From a checkpoint of a small transformer trained on Wikipedia.
Size: 15 layers, width 640, 5 heads of 128, MLP 2560 GELU, vocabulary 8491, 79.2M parameters.
Training: a variant of Adam for these matrices, 634M tokens.
MLP neurons of a small language model. Each row is named by its layer, matrix (up: input weights; down: output weights) and neuron, and shows model dimensions 64-127. Each number is 50 + 15 x the weight over its row's rms, rounded and kept within 0 to 99.
A block is one neuron, or neurons of one layer that tend to fire together. After each block is what it responds to, as a language model described it from the Wikipedia text at the highest values.

L7.up367:64 61 67 58 56 43 25 80 52 32 51 70 70 68 61 32 58 31 26 20 40 63 40 66 55 35 75 53 33 53 62 42 49 66 52 52 69 46 36 55 57 48 70 61 64 26 38 25 55 15 70 41 63 39 56 66 39 33 37 54 51 55 52 32
L7.down367:30 51 48 32 71 37 58 67 39 50 52 36 49 43 55 29 70 49 63 51 71 61 57 42 33 63 37 62 62 54 34 62 46 55 62 27 32 21 65 40 54 41 24 48 26 67 55 76 53 59 52 41 36 24 38 37 38 42 61 38 53 37 33 57
L7.up1397:47 39 40 42 38 39 48 65 46 27 59 57 43 70 54 50 46 54 44 29 45 40 52 41 64 55 19 48 51 49 33 40 45 52 32 40 60 36 66 73 42 71 67 41 31 41 52 41 65 46 64 70 43 35 46 53 56 23 34 82 62 34 39 35
L7.down1397:74 63 46 59 34 57 27 58 30 42 51 46 47 44 49 57 52 42 62 55 60 26 49 39 55 65 35 36 52 47 33 44 57 51 44 43 71 33 39 62 53 63 54 36 46 64 44 54 80 42 51 35 55 45 30 57 56 33 41 74 56 40 49 49
L7.up2004:64 54 63 90 85 46 57 67 34 69 69 55 39 71 49 28 65 42 51 54 61 48 68 23 75 25 44 34 31 54 16 54 66 66 70 69 60 45 43 70 60 73 49 56 63 62 56 59 63 31 54 60 46 23 91 53 20 25 69 80 48 46 44 47
L7.down2004:50 57 48 45 59 68 43 36 33 52 73 21 81 36 69 81 54 60 09 57 41 54 66 41 46 45 38 60 83 69 38 55 26 55 51 20 37 23 55 42 68 17 97 40 23 46 50 21 51 46 54 74 36 59 36 50 54 36 49 41 34 42 51 61
L7.up2172:50 22 32 33 60 60 36 55 69 23 56 26 34 23 40 60 60 57 52 51 60 49 85 50 49 42 49 62 45 26 36 56 38 70 29 62 46 31 34 62 40 92 55 40 42 53 49 36 47 40 60 41 54 06 55 53 45 39 61 69 56 57 67 47
L7.down2172:59 66 36 52 40 55 45 48 44 26 54 53 44 33 62 64 44 58 66 54 66 45 54 67 45 37 55 35 59 55 26 58 49 44 47 36 41 54 39 61 47 66 69 57 44 55 53 42 57 41 52 00 52 31 43 29 59 11 57 70 54 61 60 30
Responds to: Section heading closers. Closing == or === markers of Wikipedia section headings, sometimes fused with the title's last word, e.g. ==Reception==, ==Champions==, ==Early life==.

L3.up89:60 45 31 73 67 63 43 57 47 59 55 31 81 55 44 59 56 61 75 49 69 42 43 42 46 41 51 56 52 45 60 84 51 42 41 45 55 64 14 18 42 70 58 36 85 41 28 51 42 32 20 74 50 43 63 63 33 41 57 55 58 35 30 41
L3.down89:44 43 60 38 20 30 57 73 53 42 31 67 35 68 65 66 31 64 37 52 55 47 68 65 46 72 36 41 39 58 43 40 44 54 65 80 55 34 93 79 36 18 48 67 37 46 57 53 64 55 64 40 41 58 39 70 73 41 26 48 51 44 61 62
L3.up933:56 55 57 56 53 34 43 52 54 65 43 62 44 66 63 41 39 57 53 38 66 30 53 48 56 52 64 63 70 63 45 34 51 55 45 43 26 53 38 78 65 77 88 19 42 47 42 73 53 56 32 61 39 44 62 54 66 58 46 45 55 41 71 42
L3.down933:58 39 40 24 55 45 52 40 45 43 48 40 70 45 54 49 56 58 48 49 41 53 72 51 34 57 28 34 43 38 69 29 21 60 39 58 54 29 58 23 15 46 38 75 59 51 19 61 54 56 81 43 50 51 32 37 48 35 49 34 59 42 42 88
L3.up980:65 64 36 63 85 33 49 65 35 63 59 55 64 55 17 58 53 23 58 50 87 29 55 41 36 42 70 34 42 52 62 77 79 66 38 27 52 57 86 41 23 48 66 61 56 28 43 42 30 94 40 47 37 34 37 32 39 54 33 57 48 27 53 36
L3.down980:71 31 29 31 37 60 54 69 50 58 45 48 11 47 65 27 38 47 53 28 32 68 42 53 65 68 23 49 73 47 56 15 18 40 51 67 51 32 61 78 55 80 30 28 21 64 42 41 54 28 59 81 33 50 61 47 48 26 56 41 68 66 56 54
L3.up1327:50 59 34 72 30 66 55 75 66 54 62 52 54 53 75 46 78 46 37 24 58 49 49 62 47 61 35 45 86 35 41 38 71 39 41 59 60 47 71 49 40 73 66 54 44 72 50 30 30 57 61 72 53 53 47 58 40 62 44 52 46 29 84 44
L3.down1327:62 41 57 22 45 43 53 57 67 52 54 58 39 54 43 64 28 45 70 81 53 63 58 40 57 77 56 62 26 42 60 65 52 42 86 50 37 50 50 41 48 79 27 53 55 51 56 92 62 74 44 39 73 52 65 56 68 48 63 51 76 72 35 41
Responds to: Mid-word name continuations. Continuation pieces inside split words, mostly personal names in sports tables and lists, such as Don-te, McBr-ide, Jer-emy, and words like text-ile.

L3.up781:59 54 25 51 50 22 30 07 55 46 37 35 44 39 37 31 49 58 55 39 46 27 41 20 71 57 61 99 50 54 60 26 70 25 62 34 32 39 30 65 61 59 41 36 50 19 39 48 42 38 49 64 45 60 48 58 47 15 73 72 50 44 44 38
L3.down781:61 40 57 67 51 32 36 57 65 54 58 54 47 62 49 31 56 63 64 42 74 53 45 51 26 61 30 43 61 31 39 46 55 36 60 57 54 44 12 67 50 71 59 27 66 41 59 68 57 40 51 76 60 20 51 45 59 46 41 48 51 49 44 62
L3.up1661:56 28 66 35 37 56 22 44 64 51 37 62 32 39 47 52 72 46 43 20 56 42 67 37 38 45 23 61 32 62 37 66 37 31 48 12 39 49 30 72 48 60 68 46 47 30 40 26 48 34 73 56 60 59 48 54 42 38 68 72 75 40 47 50
L3.down1661:36 65 63 64 63 39 79 55 58 56 73 67 48 64 80 35 66 36 57 45 15 52 47 53 22 49 19 28 36 22 51 57 60 79 79 54 40 24 51 52 54 74 61 61 41 52 39 70 41 38 51 97 81 47 52 57 61 10 27 38 57 48 48 56
L3.up2375:48 47 25 40 52 38 53 56 38 66 22 34 32 69 35 45 58 58 46 46 65 61 59 49 57 44 45 64 51 26 63 21 35 54 39 47 48 63 42 57 28 60 21 46 52 49 35 35 73 67 59 76 61 50 81 43 58 68 53 46 51 44 70 42
L3.down2375:64 34 75 55 65 52 51 36 50 38 55 59 59 38 61 57 41 35 39 70 37 57 53 43 47 49 73 48 47 75 38 71 85 46 59 52 51 40 45 43 67 36 75 40 65 37 62 39 36 48 34 24 44 48 29 62 47 51 27 36 46 48 49 31
L3.up2391:45 40 43 46 57 77 49 46 65 43 52 50 45 72 66 89 51 61 52 63 42 55 48 41 28 37 63 48 52 44 30 23 50 55 56 52 52 47 67 66 72 44 66 41 34 36 30 56 65 71 35 56 61 39 14 56 31 51 57 72 50 52 41 44
L3.down2391:72 43 49 53 58 29 52 52 49 51 54 62 50 36 41 18 61 47 53 57 65 40 30 33 72 53 52 58 59 58 74 58 65 56 36 65 41 41 26 36 24 62 53 52 65 70 63 48 32 40 64 34 44 44 68 30 67 53 30 34 43 53 68 57
Responds to: Section heading closers. Closing ==/=== markers of wiki section headings, e.g. Behavior==, Career statistics==, 2010 census===; weakly, word-final pieces mid-sentence.

L7.up23:59 61 42 54 68 77 45 65 28 37 27 38 60 74 41 35 63 43 48 66 39 46 69 68 56 37 71 59 55 43 33 65 73 37 47 48 40 45 76 69 46 76 54 31 58 59 53 42 48 68 31 43 50 60 58 62 25 42 33 37 68 52 68 54
L7.down23:53 79 48 39 54 19 62 52 59 45 59 51 41 56 35 58 43 55 47 50 48 33 23 53 50 61 40 64 50 66 38 26 32 42 57 30 49 52 28 63 48 25 69 63 55 50 47 48 25 63 32 75 52 59 25 24 70 25 75 57 36 52 46 22
L7.up100:59 27 22 55 65 56 41 52 30 54 26 26 50 37 44 64 49 33 40 32 53 48 60 49 72 56 41 59 38 51 28 43 59 66 64 38 62 28 24 63 25 63 28 64 53 66 66 63 66 59 53 63 33 27 45 27 37 42 47 33 51 54 52 54
L7.down100:46 53 60 45 34 44 73 53 57 31 39 60 41 46 49 68 70 31 52 58 74 43 41 73 68 60 38 30 45 38 33 33 60 45 30 45 53 66 75 55 57 56 64 33 36 49 24 52 32 63 37 56 55 36 28 42 50 55 68 81 58 38 43 52
L7.up272:71 68 53 35 51 54 56 53 32 68 05 51 75 66 43 75 40 34 45 43 65 42 63 52 34 58 56 36 39 50 40 47 36 51 42 39 54 39 41 93 34 68 58 50 47 88 67 36 65 49 21 59 61 35 43 26 53 36 51 30 51 69 52 39
L7.down272:30 06 48 51 28 36 49 51 65 60 82 39 25 41 48 30 65 55 54 46 37 53 35 63 35 61 67 75 56 19 46 32 58 57 46 23 38 59 49 41 67 72 26 45 52 10 42 73 62 35 59 58 44 40 57 74 65 61 70 52 37 64 37 49
L7.up955:73 63 44 39 31 69 60 64 51 39 29 41 62 40 41 63 59 61 21 38 42 49 49 64 73 67 65 49 48 56 67 49 53 53 54 57 54 54 59 55 39 61 46 42 67 77 64 41 43 87 14 54 46 40 62 31 54 36 46 24 57 63 71 49
L7.down955:15 55 56 43 48 34 62 56 53 57 31 51 37 59 42 53 51 62 30 64 35 59 32 53 51 59 49 37 31 47 34 67 30 40 46 43 50 50 11 42 67 63 18 44 68 77 47 53 46 56 69 53 48 43 44 46 40 60 42 89 44 48 32 41
Responds to: Surname-final word pieces. Last sub-word piece that completes a person's surname split into several tokens, in lists, tables and prose, e.g. Cunning|ham, McC|ain, Clark|son; rarely ordinary words like "when" and "be".

L11.up335:69 76 62 61 30 56 53 73 19 34 41 55 62 58 44 54 47 46 67 40 50 67 52 54 45 46 36 56 61 44 21 62 65 71 72 56 53 59 37 66 65 54 70 50 54 28 39 58 38 42 91 68 42 45 11 37 41 46 41 60 85 52 51 47
L11.down335:64 36 43 69 69 51 47 54 44 69 50 42 46 37 56 43 63 58 47 55 32 68 30 60 86 32 39 45 49 46 80 60 59 42 21 75 59 39 25 52 47 42 58 53 36 54 61 26 61 65 92 62 65 51 48 41 45 62 27 47 33 36 45 48
Responds to: Section heading closers. Closing == or === markers ending a wiki section heading such as ==Legacy==, ===Finance===, ==Reception==; weakly, the last word of a table cell.

L11.up719:71 70 71 46 75 64 47 47 30 72 41 27 53 72 43 59 73 59 14 59 51 40 44 71 54 92 44 45 51 73 24 80 61 42 39 60 64 35 48 59 62 64 53 43 60 60 53 43 26 67 57 60 43 50 48 54 34 57 48 48 63 31 39 38
L11.down719:35 82 38 32 53 80 57 39 64 66 60 44 38 15 46 59 43 67 35 83 51 47 33 60 44 32 54 58 52 33 32 59 47 49 46 47 43 59 35 41 59 54 63 30 53 55 63 46 45 15 57 56 54 53 34 65 59 49 62 40 59 86 42 26
Responds to: Surname word pieces. Word pieces inside personal surnames, usually the first piece after a first name, in cast lists, squad and stats tables, credits, e.g. Mil|ks, Mon|te|ith, Gr|ich.